{"n_kv_head": 3, "head_dim": 64, "d_mlp": 768, "weight_decay": 0.016, "decay_fraction": 0.504, "doc_mask": true, "z_loss": 1e-05, "train_tokens": 498100000}
MLP neurons of a small language model. Each row is named by its layer, matrix (up: input weights; down: output weights) and neuron, and shows model dimensions 32-159. Each number is 200 + 40 x the weight over its row's rms, rounded and kept within 0 to 999.
Before each neuron's rows, "fires after" lists the tokens most often just before its 100 highest values on Wikipedia text that the model never trained on; "fires before" lists the tokens most often just after its 100 highest values on Wikipedia text that the model never trained on.

fires after: " in", " In", "In", " October", " September"
fires before: ",", ".", " and", ")", " to"
L2.up629,248,140,234,149,209,161,200,180,202,244,225,188,184,195,193,184,196,277,242,146,152,159,179,218,253,189,189,257,159,195,183,107,182,181,271,186,227,258,172,218,218,241,186,152,236,287,234,163,198,287,200,218,217,259,203,196,181,210,221,262,267,254,216,203,138,156,251,207,207,168,198,267,155,238,152,212,219,171,268,206,252,206,124,130,197,201,182,195,260,249,184,247,222,138,218,162,168,290,194,144,176,227,162,276,211,144,191,238,157,254,235,263,255,194,178,177,191,245,153,141,229,150,159,276,209,216,243,263
L2.down629,172,166,219,205,190,198,186,80,264,224,207,181,195,148,204,92,217,260,199,166,223,163,154,262,218,181,206,242,160,193,133,226,166,243,233,216,179,195,150,248,220,230,169,268,216,118,251,186,179,205,220,281,262,240,175,180,208,259,239,232,276,186,231,220,205,155,200,270,215,194,207,183,165,181,152,268,216,194,237,180,226,299,227,158,241,195,190,217,237,220,199,186,230,138,242,197,207,219,127,193,227,208,177,210,175,196,211,178,224,206,196,199,237,199,236,124,190,188,140,192,226,194,190,175,201,227,180,197

fires after: " |", ",", " (", ":"
fires before: ".", " |"
L12.up676,236,227,99,230,189,263,181,187,207,248,89,181,186,241,184,169,202,193,229,154,204,235,222,211,189,233,213,247,181,217,169,272,207,133,146,198,167,152,182,193,263,246,145,265,250,169,294,231,172,235,201,138,253,175,242,254,157,249,192,203,164,236,250,151,208,156,177,206,134,192,178,183,170,259,145,180,187,128,237,165,257,172,216,225,157,183,158,111,170,193,232,232,169,127,193,254,168,175,201,182,242,208,188,250,177,238,235,206,196,230,200,211,196,214,219,202,183,158,145,124,199,193,133,208,189,253,165,156
L12.down676,224,226,146,146,199,268,179,250,156,143,153,239,193,226,188,209,249,130,190,248,252,244,172,135,202,161,206,286,192,159,226,217,214,161,183,216,221,249,155,171,233,210,192,201,223,210,245,177,173,127,204,194,225,188,307,205,251,243,172,236,205,313,134,226,217,181,203,230,195,189,227,204,186,213,147,202,158,177,217,146,197,202,159,202,201,167,154,168,170,243,156,211,210,200,214,215,171,167,206,167,172,96,178,278,253,187,154,157,198,186,200,180,224,161,252,113,202,94,167,164,172,227,140,246,264,238,236,278

fires after: ".", " |"
fires before: "\n", "|"
L7.up11,199,170,225,164,223,151,246,281,241,268,198,113,249,187,152,223,185,253,237,132,257,167,173,148,240,191,161,225,228,162,194,244,172,215,192,228,164,208,261,102,203,178,124,226,225,173,183,264,211,200,204,255,190,157,205,226,206,146,186,233,145,188,191,207,126,224,173,263,149,224,225,237,149,167,171,190,138,148,289,266,134,217,162,180,244,260,216,235,256,232,208,137,227,244,177,287,187,150,214,184,187,204,197,152,204,179,194,237,209,162,228,179,285,135,226,166,151,226,246,219,155,244,118,199,201,203,179,179
L7.down11,197,99,208,166,218,220,150,208,172,209,175,232,189,210,221,200,188,154,187,230,153,187,214,342,167,216,205,131,155,209,207,248,262,186,180,184,213,178,268,167,166,203,167,201,180,182,237,157,172,253,214,220,205,232,199,215,181,155,216,156,228,200,198,200,208,175,180,175,159,249,286,158,249,192,163,305,138,291,223,165,251,293,249,151,209,196,237,158,169,236,247,213,133,203,258,164,131,223,245,217,223,152,203,210,122,219,172,197,211,241,183,222,169,206,228,212,209,143,227,233,208,195,223,93,189,181,192,246

fires after: ".", " |"
fires before: "\n", "|"
L16.up200,181,164,157,240,170,77,199,218,145,186,240,143,262,164,254,144,183,211,148,232,110,229,232,246,207,180,166,174,150,183,246,255,148,183,195,207,170,205,207,186,174,254,181,212,199,200,229,190,243,202,276,160,157,258,216,227,150,200,221,233,138,190,254,239,154,224,192,215,139,124,175,207,214,171,159,233,214,194,235,140,144,251,212,133,199,193,215,233,198,191,215,193,179,257,140,160,186,205,178,215,181,186,202,132,151,202,168,249,293,148,267,258,165,224,208,180,196,244,180,198,184,207,159,205,175,251,176,280
L16.down200,126,233,126,171,295,248,148,220,188,172,166,203,180,187,180,221,191,196,255,199,202,207,187,152,220,308,184,205,275,206,178,224,199,275,245,179,232,198,232,222,266,137,333,229,183,213,202,145,217,186,109,208,199,187,209,231,91,210,215,190,190,203,186,219,224,139,169,224,182,250,182,156,220,230,223,91,218,170,195,155,222,251,167,194,192,237,172,173,239,205,129,218,162,137,173,217,151,231,220,185,166,205,205,196,211,240,183,130,205,173,220,191,197,190,172,225,280,208,180,162,235,252,157,225,173,158,270,183

fires after: " |", ".", " first", "T"
fires before: " |", ","
L16.up10,219,197,197,315,204,244,213,112,234,197,126,213,185,221,247,171,149,236,175,208,214,246,205,244,345,225,202,198,188,235,163,205,135,190,211,227,133,142,207,164,259,232,158,228,127,206,211,202,174,137,186,150,173,202,235,203,251,220,184,238,196,228,211,178,180,148,219,114,209,219,215,250,228,188,177,180,250,157,136,146,166,177,232,135,157,166,232,201,234,165,195,196,149,197,236,206,228,169,250,247,148,193,237,131,104,273,194,239,201,213,227,199,187,210,232,216,167,123,200,230,165,147,140,194,191,239,185,219
L16.down10,223,264,85,229,256,224,215,228,211,207,213,181,191,164,184,217,195,207,227,174,269,270,203,166,184,186,189,206,276,214,216,231,162,198,199,215,161,167,197,284,199,138,207,289,193,159,176,181,212,215,177,181,169,203,327,179,254,155,187,213,206,186,220,189,261,145,282,179,198,158,167,167,176,139,186,164,209,148,196,220,165,158,204,146,117,211,180,181,179,177,142,268,171,167,192,221,203,180,184,178,199,286,191,291,185,160,267,219,195,211,234,217,230,238,194,184,210,213,131,190,219,224,234,194,190,238,156,201

fires after: ".", " |"
fires before: "\n", "|", "-"
L7.up179,166,170,264,215,238,205,226,242,215,227,185,169,196,153,167,246,176,239,212,159,224,176,183,282,218,317,182,204,129,216,178,177,210,200,177,230,259,208,241,115,180,248,147,192,177,237,231,190,162,193,177,148,217,209,167,223,202,165,184,223,259,226,259,143,187,232,249,200,159,193,218,193,172,177,161,244,194,210,189,139,128,127,300,168,218,230,198,236,216,258,186,226,194,201,190,179,271,207,171,197,179,234,150,132,202,142,243,244,273,245,275,202,225,176,169,228,171,173,170,189,176,163,190,213,171,214,260,220
L7.down179,151,170,183,198,233,225,227,225,248,200,199,159,222,191,179,161,141,224,204,238,243,163,188,172,236,220,190,127,122,193,271,214,122,254,238,177,125,136,215,124,232,182,193,253,191,124,203,190,221,172,212,142,211,178,263,219,190,203,221,154,194,224,202,235,139,220,217,255,201,204,205,198,194,242,169,263,161,160,249,219,226,252,157,118,174,269,234,158,212,184,235,173,269,179,197,233,198,121,290,200,203,182,263,201,166,202,133,225,129,152,187,145,174,171,210,166,183,193,203,249,234,296,246,203,244,203,122,200

fires after: ".", " |"
fires before: "\n", "|", "-"
L7.up606,151,176,216,179,191,224,225,313,177,250,202,175,226,160,225,228,221,233,197,186,206,203,127,231,209,216,158,199,196,147,173,192,189,171,197,181,228,202,197,271,197,179,153,201,250,191,243,240,217,231,288,237,175,189,174,187,240,189,208,199,155,187,210,181,68,236,205,288,121,217,201,179,217,213,143,173,138,171,270,272,136,159,193,195,225,216,245,236,211,189,223,170,181,219,191,290,164,219,243,143,204,218,208,139,166,126,187,253,357,185,216,278,246,134,151,218,154,120,218,214,207,179,128,238,256,255,206,190
L7.down606,184,180,290,182,152,227,189,253,175,257,179,168,206,225,166,203,191,212,150,173,184,229,153,177,171,180,225,135,165,114,238,262,201,170,246,210,184,188,324,125,180,156,138,209,199,155,209,231,175,209,280,290,220,177,152,163,261,200,233,242,211,141,198,152,155,224,185,156,233,156,199,181,253,153,227,243,181,195,233,209,172,198,247,189,203,240,179,266,170,188,201,196,171,229,268,250,224,120,172,154,217,225,186,229,158,148,167,239,248,164,228,240,195,185,219,165,183,190,179,217,155,187,221,186,187,256,108,211

fires after: ".", " |", "\"."
fires before: "\n", "|", "-"
L5.up537,199,188,183,188,175,125,264,209,178,283,179,189,175,227,172,279,238,221,227,183,204,234,163,183,285,217,163,169,194,176,181,219,147,225,156,154,183,196,159,239,170,239,173,182,165,191,238,174,307,102,234,238,256,138,222,154,212,218,200,124,137,237,253,152,189,245,214,187,227,195,131,217,283,158,244,203,204,211,241,226,169,192,265,156,205,208,240,169,208,182,160,144,198,160,157,272,120,167,153,202,209,274,182,206,158,179,146,223,200,220,194,159,144,171,135,264,226,222,199,181,238,173,197,171,240,241,220,183
L5.down537,181,177,224,216,265,144,264,214,286,264,166,144,217,267,226,223,256,183,182,224,194,229,251,214,190,180,239,129,206,106,235,244,199,178,209,181,134,200,235,236,198,178,146,175,152,157,225,216,254,200,258,219,153,219,250,207,249,192,236,169,197,171,267,233,175,197,132,195,241,139,163,167,276,223,222,223,230,216,204,228,224,242,209,215,190,169,182,143,137,235,232,211,173,211,298,200,181,169,158,188,172,173,148,215,201,67,189,193,221,140,288,206,183,190,251,132,263,241,234,168,204,141,210,229,227,153,246,165

fires after: " |", "L", "qu", "le", "f", " Go"
fires before: " |", "t", "ation", ","
L15.up717,249,168,229,135,250,182,156,228,160,166,206,169,221,201,253,152,241,143,189,148,186,240,176,243,234,239,182,209,174,219,200,240,243,245,186,118,183,143,207,192,272,229,158,166,251,242,173,212,206,138,169,208,214,190,136,184,270,218,242,243,201,264,140,87,266,241,167,248,216,270,238,257,241,167,133,163,242,214,258,215,148,181,219,257,219,158,228,187,211,171,232,207,171,243,196,249,244,166,182,195,213,214,209,234,234,215,172,193,246,217,188,213,255,268,125,190,199,185,208,220,245,199,238,132,170,211,191,204
L15.down717,228,213,142,245,180,286,211,192,205,164,226,224,214,176,176,242,204,214,208,174,156,226,171,157,210,222,191,192,176,175,211,172,221,201,214,214,274,241,192,222,154,146,177,191,192,152,223,177,186,248,233,252,163,281,178,190,149,215,229,214,166,166,248,235,161,260,227,207,175,187,174,238,133,164,189,215,184,242,264,243,172,252,165,200,214,229,217,277,213,170,171,169,151,216,205,241,226,169,195,197,211,202,176,229,144,212,262,196,181,162,273,179,162,175,201,176,171,188,146,173,156,220,182,191,212,289,184,240

fires after: " in", " In", "In", " late", " October", " May"
fires before: ",", ".", "7", "5", "4", "2"
L12.up134,179,160,213,127,219,198,224,141,214,173,218,187,219,203,253,216,210,225,331,174,215,148,129,185,238,221,221,269,236,195,203,230,188,202,267,226,196,301,214,269,218,210,103,148,184,223,246,251,171,274,222,224,141,193,155,245,211,252,211,227,199,148,148,205,187,91,212,294,274,216,207,177,173,254,150,192,207,208,177,183,218,218,234,178,147,258,163,240,226,168,225,191,208,152,216,160,143,195,152,203,249,187,172,193,201,145,240,182,170,197,205,162,238,246,230,144,204,171,194,158,239,238,196,127,142,186,183,165
L12.down134,195,195,210,258,235,189,286,112,147,237,184,170,190,173,214,157,247,209,150,129,174,139,205,282,212,127,165,197,225,191,213,166,231,213,210,173,296,223,167,157,203,205,247,209,280,62,182,211,201,145,249,189,178,279,221,203,197,202,234,231,216,209,239,251,195,149,174,176,182,191,239,228,187,233,228,211,212,158,212,222,230,186,185,194,169,244,202,158,192,284,190,211,200,174,271,249,207,154,229,213,226,229,177,211,114,203,213,156,182,150,265,213,212,242,165,176,196,167,220,149,195,197,248,204,202,171,230,167

fires after: " |", ".", ")."
fires before: "\n", "|", "-"
L5.up644,83,140,192,161,223,180,233,201,194,249,159,169,196,244,143,244,242,274,161,195,217,163,208,201,209,271,234,259,149,201,164,165,208,249,168,237,209,197,217,228,141,227,173,224,221,162,265,248,207,217,223,207,149,164,185,206,253,185,182,145,166,197,270,115,140,233,191,265,125,179,189,240,236,160,177,224,157,186,219,228,201,162,266,155,223,173,199,209,178,221,200,180,196,158,203,340,196,160,196,203,187,196,199,178,170,146,137,231,142,152,196,256,146,176,159,236,242,186,158,200,197,226,195,212,193,251,180,189
L5.down644,109,93,203,219,202,161,257,171,270,225,149,175,252,257,198,234,190,259,196,151,199,189,224,233,170,263,248,181,140,191,210,213,243,182,144,190,169,167,230,202,239,196,142,218,201,183,184,255,184,242,209,218,140,243,232,260,235,160,240,189,181,178,186,181,157,221,195,262,211,123,205,162,224,200,210,203,134,201,202,188,199,266,238,143,161,262,199,221,174,194,252,163,165,212,236,266,188,178,246,244,208,244,139,161,160,162,212,127,203,116,228,179,224,196,246,192,230,181,223,226,183,165,168,140,233,267,134,250

fires after: " =", ";", "ing", " G", " |"
fires before: "\n", ";", "D", "|"
L14.up759,219,251,273,221,213,110,197,224,174,203,232,225,198,220,150,280,200,132,238,168,205,179,196,214,153,176,197,275,177,191,194,274,234,226,240,172,216,214,192,257,150,181,233,171,151,164,201,167,125,180,267,136,150,193,162,178,201,272,186,240,239,232,189,159,198,206,156,179,187,227,203,257,192,242,139,150,166,263,200,206,145,128,229,230,236,245,221,152,222,221,208,185,193,201,169,213,213,152,270,220,125,175,218,225,210,276,170,226,107,233,166,249,261,182,237,191,141,146,196,162,239,286,189,185,194,193,132,209
L14.down759,217,178,233,262,147,170,235,160,74,171,200,276,111,234,195,175,204,227,194,244,222,107,181,186,193,207,202,231,183,231,160,167,177,233,167,254,197,197,154,238,231,204,167,135,264,218,203,177,254,161,208,232,229,180,195,163,215,209,190,140,192,175,287,168,171,208,213,204,223,233,136,257,178,203,224,269,228,215,214,188,107,211,181,192,172,177,241,224,248,200,171,161,198,117,181,237,160,229,193,187,182,234,218,252,169,133,245,209,231,217,233,220,202,202,191,226,190,217,175,177,171,196,62,180,187,175,218,231

fires after: " |", "."
fires before: "\n", "|", "-"
L7.up647,109,181,240,196,223,187,232,147,231,219,217,207,216,223,190,197,210,266,222,288,259,165,80,161,180,227,216,221,219,150,199,246,250,210,173,172,181,143,208,244,173,290,149,222,243,153,229,259,159,260,254,228,135,161,154,229,193,194,220,233,166,131,190,181,90,208,220,240,187,221,172,255,161,177,210,185,152,177,267,256,260,198,189,144,172,166,177,188,219,204,168,201,214,261,178,263,224,190,263,167,186,241,135,191,157,202,213,220,190,171,235,229,201,160,181,191,161,154,195,179,186,197,160,211,198,259,220,228
L7.down647,173,205,173,195,142,134,164,206,266,183,148,208,240,226,232,148,232,222,208,275,238,265,203,224,156,246,223,178,166,226,240,201,171,158,152,189,85,172,286,181,123,231,202,247,190,232,185,218,169,197,220,188,266,260,225,229,213,182,226,161,197,222,185,204,122,221,202,205,177,155,215,169,185,229,232,213,196,199,227,189,198,234,208,184,173,259,199,174,101,164,186,187,197,196,210,176,193,159,163,269,193,209,167,234,164,186,231,193,256,152,192,208,219,238,199,262,168,233,255,166,187,110,264,152,236,185,197,150

fires after: ".", " |", "\".", ")."
fires before: "\n", "|", "-"
L5.up139,168,186,191,256,214,190,252,155,167,224,214,197,232,158,166,229,204,260,191,207,111,217,183,249,295,208,199,164,156,151,160,141,212,162,170,197,159,195,183,243,164,186,154,167,209,156,263,148,205,139,289,264,214,143,207,169,225,220,256,207,243,157,198,229,195,179,178,248,215,272,227,199,251,182,189,261,175,204,241,219,186,171,215,172,265,221,158,186,207,199,156,174,241,136,164,291,248,214,216,141,155,224,250,219,189,217,229,205,238,158,168,251,189,215,167,174,304,216,236,190,186,237,153,250,209,271,168,140
L5.down139,253,164,181,212,135,228,170,236,225,204,158,158,217,220,206,111,143,123,172,255,260,239,176,192,176,169,179,239,240,144,203,243,229,269,203,181,200,115,226,174,223,256,163,169,187,215,160,254,263,220,121,201,173,151,207,231,275,121,217,206,187,234,202,267,183,310,132,198,234,96,136,205,166,252,192,284,253,221,232,206,150,208,216,160,209,234,152,232,263,248,199,179,195,239,241,184,209,184,220,181,209,243,156,194,225,244,226,227,175,193,229,188,236,148,211,116,129,133,158,216,194,177,187,164,219,177,204,217

fires after: ".", " |", "\".", ")."
fires before: "\n", "|", "-"
L7.up537,146,192,245,250,200,194,208,219,234,196,177,198,248,195,203,206,180,233,205,188,209,163,191,205,233,234,195,264,163,182,156,155,228,261,178,215,191,173,255,226,144,222,114,209,194,171,259,226,206,220,267,165,201,195,230,315,208,177,187,226,146,185,257,223,141,189,208,269,151,102,164,213,212,200,148,172,85,128,175,195,150,151,273,171,173,191,258,188,211,185,251,186,200,223,173,246,219,230,226,128,194,245,242,203,159,179,207,208,254,229,236,210,213,201,132,201,176,150,190,158,225,199,134,191,173,232,219,145
L7.down537,154,119,241,129,177,188,142,181,265,223,139,169,256,229,228,141,203,121,238,131,195,166,183,173,172,188,113,176,216,140,261,212,193,178,253,179,182,204,197,231,239,188,152,275,243,181,160,202,214,155,314,226,176,263,169,225,179,201,206,170,227,252,266,182,197,192,240,218,261,117,192,268,219,139,184,307,166,227,226,160,207,222,190,145,200,160,176,211,221,189,288,170,203,162,245,233,138,209,153,169,158,226,210,187,197,195,245,198,153,216,157,243,188,193,164,216,284,182,209,218,207,168,230,161,190,250,145,181

fires after: " |", "le", " N", "\n", " I"
fires before: " |", "ation", "-"
L15.up292,197,222,208,153,142,197,206,209,177,202,208,233,135,229,200,169,238,167,184,187,235,169,206,216,176,167,207,245,172,249,230,263,169,130,202,213,198,103,205,203,186,183,143,121,177,220,216,268,214,137,103,242,178,166,112,197,199,235,202,249,187,173,148,233,204,221,184,176,148,257,156,269,195,164,231,199,224,216,191,254,185,191,213,246,212,185,196,193,221,214,302,246,162,246,171,209,128,217,182,224,200,179,256,195,203,185,146,177,194,186,177,133,221,281,195,213,223,201,173,263,214,181,164,189,208,190,192,152
L15.down292,165,257,246,238,194,273,255,208,182,153,178,160,182,271,189,211,236,143,211,152,253,227,218,221,181,229,196,207,174,227,188,220,245,248,227,196,274,200,200,156,244,238,156,168,259,148,206,216,181,209,303,210,216,170,201,184,231,284,265,166,178,166,215,215,169,140,215,235,172,203,227,113,207,138,194,168,156,197,224,197,172,236,233,213,216,128,233,222,220,147,293,136,155,217,213,215,241,150,189,212,222,205,238,190,162,205,197,304,223,216,152,159,309,188,241,167,226,184,265,195,190,112,285,146,208,240,233,153

fires after: " |", "\n", ";"
fires before: "|", "\n", "-", "="
L3.up612,188,178,238,229,201,239,204,198,169,198,208,224,228,255,181,153,228,223,228,188,192,200,194,174,218,179,265,206,209,148,236,266,192,216,270,149,144,190,150,261,123,214,191,241,265,181,245,168,198,274,273,151,158,172,144,208,169,165,232,216,147,220,264,128,136,213,176,210,159,249,190,258,173,162,189,177,209,208,231,268,214,187,217,187,190,237,290,213,186,217,194,256,182,195,173,203,179,144,209,198,179,246,180,243,150,217,165,190,290,208,188,272,212,108,132,235,212,213,158,171,204,227,124,258,135,259,116,235
L3.down612,154,109,304,219,185,121,162,196,152,224,156,207,179,141,236,182,190,150,166,198,180,212,158,204,204,239,235,178,186,193,272,247,238,131,144,214,155,239,234,152,289,254,240,222,199,149,164,274,181,170,177,203,217,187,242,129,212,216,190,188,200,144,178,164,158,253,244,213,237,243,175,238,275,197,153,159,182,200,229,252,169,244,238,257,191,227,249,211,217,135,278,133,196,200,256,209,207,190,193,196,277,160,199,185,152,194,243,171,221,180,119,168,178,170,222,187,156,257,199,208,222,202,285,183,193,200,151,216

fires after: " |", "|---|---|", "|---|"
fires before: "|", "|---|---|---|---", "\n"
L12.up634,210,219,208,205,188,181,169,191,217,189,202,222,158,228,82,274,189,207,245,147,220,158,165,224,194,245,160,222,118,228,301,218,202,183,237,230,166,202,178,250,163,184,277,212,182,257,185,232,173,144,146,199,175,200,121,144,154,114,225,246,190,199,214,210,165,188,180,167,204,194,240,204,233,173,242,192,145,212,247,178,235,116,206,247,216,278,188,167,245,228,215,214,170,227,177,196,191,182,254,139,188,228,251,189,255,254,196,193,197,157,217,121,237,218,260,174,231,225,203,233,250,179,178,200,187,222,143,118
L12.down634,153,205,207,220,187,214,233,154,180,223,192,97,234,166,138,192,201,210,200,169,177,184,193,213,167,133,231,184,199,204,259,288,205,208,219,125,154,132,211,325,151,191,136,142,181,200,181,221,245,196,209,177,165,211,183,136,266,240,232,132,173,203,171,190,182,237,137,179,165,266,175,257,149,227,173,206,208,223,189,155,155,198,163,193,169,148,234,177,241,215,324,241,146,254,198,181,226,195,267,156,246,186,222,247,212,239,189,256,219,209,235,120,206,155,203,195,203,233,146,180,215,201,245,192,172,183,155,176

fires after: "–", " |", ".", "0", " .", " n"
fires before: " |"
L15.up170,243,263,186,214,231,218,286,147,240,189,123,196,250,173,156,242,205,146,202,185,301,219,255,236,184,165,262,201,181,277,240,253,226,224,223,236,130,166,163,210,190,282,202,226,147,228,156,204,209,139,176,261,180,229,173,212,200,233,213,186,155,183,169,116,142,228,156,147,179,160,179,157,191,216,216,159,235,254,168,149,220,205,197,193,81,234,213,216,222,202,101,188,155,205,211,236,253,163,131,267,98,218,205,217,114,201,111,224,253,199,216,242,184,219,218,198,156,205,203,173,167,191,188,156,173,192,130,262
L15.down170,198,211,134,196,137,227,267,248,190,266,177,119,222,197,220,183,177,253,213,250,174,176,211,197,235,175,159,220,246,230,204,222,179,255,224,164,126,199,222,265,224,138,129,236,157,146,150,228,136,239,240,148,189,246,291,173,211,183,232,169,179,207,261,161,212,216,257,128,152,198,238,194,200,136,148,235,187,149,204,144,213,170,192,124,155,170,239,225,310,218,254,189,255,222,214,206,218,194,211,172,228,223,213,193,183,263,214,164,146,209,182,198,203,252,200,246,163,220,217,211,280,213,221,151,151,236,222,167

fires after: ".", " |", "\".", ")."
fires before: "\n", "|"
L5.up27,181,163,209,134,163,182,228,255,274,228,266,218,147,272,179,257,238,250,177,204,256,159,136,264,226,262,144,210,187,186,210,228,229,211,213,108,261,184,136,161,204,237,170,160,209,139,238,215,171,236,231,209,199,238,166,168,264,214,188,229,121,221,188,236,182,307,195,204,137,160,169,217,165,161,233,190,121,189,225,246,232,172,211,149,208,231,256,187,182,210,218,162,211,200,168,220,187,148,241,107,205,243,241,203,267,159,125,267,207,201,236,236,195,161,168,190,150,135,204,187,176,208,198,198,250,255,229,205
L5.down27,195,184,263,214,217,190,196,246,132,243,250,139,202,234,211,281,171,184,138,263,258,159,176,133,175,173,221,105,164,159,258,201,238,201,228,192,169,186,245,187,141,205,120,108,215,166,178,232,216,221,189,244,150,160,103,160,209,179,203,208,222,229,179,214,129,201,197,165,199,214,201,240,232,222,164,196,246,235,253,215,154,211,276,195,222,283,233,219,192,167,247,243,239,168,156,156,202,227,163,233,226,213,213,191,202,224,148,218,193,240,236,220,258,153,181,168,143,203,154,203,206,161,226,149,231,255,218,201

fires after: ".", " en", " int", " fin", "in"
fires before: ".", "ig", "ial", "y", "a", "ies"
L10.up36,196,250,164,173,201,231,245,171,141,180,118,217,196,189,131,210,199,289,264,204,196,185,166,279,239,247,170,167,200,244,173,202,168,151,244,215,199,157,197,183,258,278,182,223,153,211,158,271,192,187,166,130,225,214,165,132,138,211,158,139,158,192,198,222,230,175,197,199,206,122,256,173,183,237,168,265,187,280,226,275,203,203,180,296,144,167,202,198,167,145,242,204,204,218,192,178,196,177,232,194,178,211,241,229,134,185,209,239,178,160,197,173,187,117,251,196,257,104,223,206,215,264,241,181,204,191,186,168
L10.down36,197,293,240,249,228,193,144,201,263,205,221,217,180,233,163,159,181,177,201,169,153,247,199,265,177,235,250,180,211,183,183,183,194,141,285,189,232,219,169,216,215,210,246,180,112,312,220,260,208,263,132,146,246,182,200,205,144,206,191,199,196,215,119,252,205,222,140,167,172,139,191,176,152,167,261,198,214,197,210,238,114,204,153,173,250,211,198,193,246,256,197,162,210,164,289,221,171,235,229,175,222,213,180,275,219,184,246,226,192,208,258,200,256,185,209,179,135,193,225,222,208,209,258,141,231,220,254,182

fires after: ".", "-"
fires before: ".", "g", "ear"
L11.up746,136,184,172,248,217,193,206,211,208,186,191,189,209,129,210,143,229,227,179,164,254,259,192,281,267,217,195,172,190,238,170,190,278,147,180,158,134,158,179,256,196,174,184,194,188,189,223,282,220,248,168,225,127,237,222,151,162,144,206,180,208,154,168,127,221,189,180,203,224,196,171,208,197,210,211,143,190,205,157,260,211,201,210,224,194,175,249,260,231,237,198,271,203,253,259,185,209,221,150,198,130,228,168,219,277,146,171,194,198,224,198,146,154,189,251,210,131,122,240,196,202,289,312,262,225,213,144,207
L11.down746,218,166,176,200,119,285,173,218,186,189,230,183,198,214,265,237,213,196,237,222,200,241,94,198,154,230,184,195,112,268,172,173,212,165,269,190,207,134,148,276,151,261,157,219,191,237,206,316,198,240,195,179,215,217,236,191,136,215,190,239,164,213,233,178,202,167,223,166,262,203,140,260,232,196,175,164,264,122,207,218,180,254,190,214,290,217,241,177,236,180,196,172,164,154,317,209,187,236,164,179,174,172,163,255,263,225,148,166,220,211,231,224,147,179,180,205,212,140,186,281,203,262,233,261,121,181,204,223

fires after: " |", "."
fires before: "|", "\n", "-"
L3.up25,190,189,186,231,144,195,154,248,243,212,187,199,202,266,163,252,172,202,165,185,215,145,176,130,206,204,197,195,259,159,173,260,259,257,149,192,213,275,239,247,172,265,134,137,180,210,276,189,179,229,230,187,142,171,135,149,226,139,183,112,196,167,188,160,149,262,205,157,186,147,167,264,252,146,218,278,147,207,245,215,193,150,237,207,207,262,314,279,240,228,301,184,206,186,115,245,138,218,178,191,208,242,155,208,199,194,139,190,177,222,168,218,162,198,147,228,223,201,151,199,249,220,281,194,174,250,195,189
L3.down25,128,135,178,273,217,214,218,287,252,236,207,194,236,220,197,231,194,230,181,168,214,170,226,169,212,276,220,181,179,180,211,198,235,219,151,205,161,201,229,122,172,262,233,207,177,155,209,236,202,179,266,226,217,209,163,213,279,171,203,156,168,139,205,203,120,224,174,235,159,155,213,242,158,209,149,266,156,198,301,241,147,144,214,182,167,200,217,222,217,165,254,184,177,164,226,224,168,141,192,140,132,197,125,176,261,126,157,238,153,154,229,238,141,209,121,216,144,153,219,176,125,239,175,223,247,264,203,199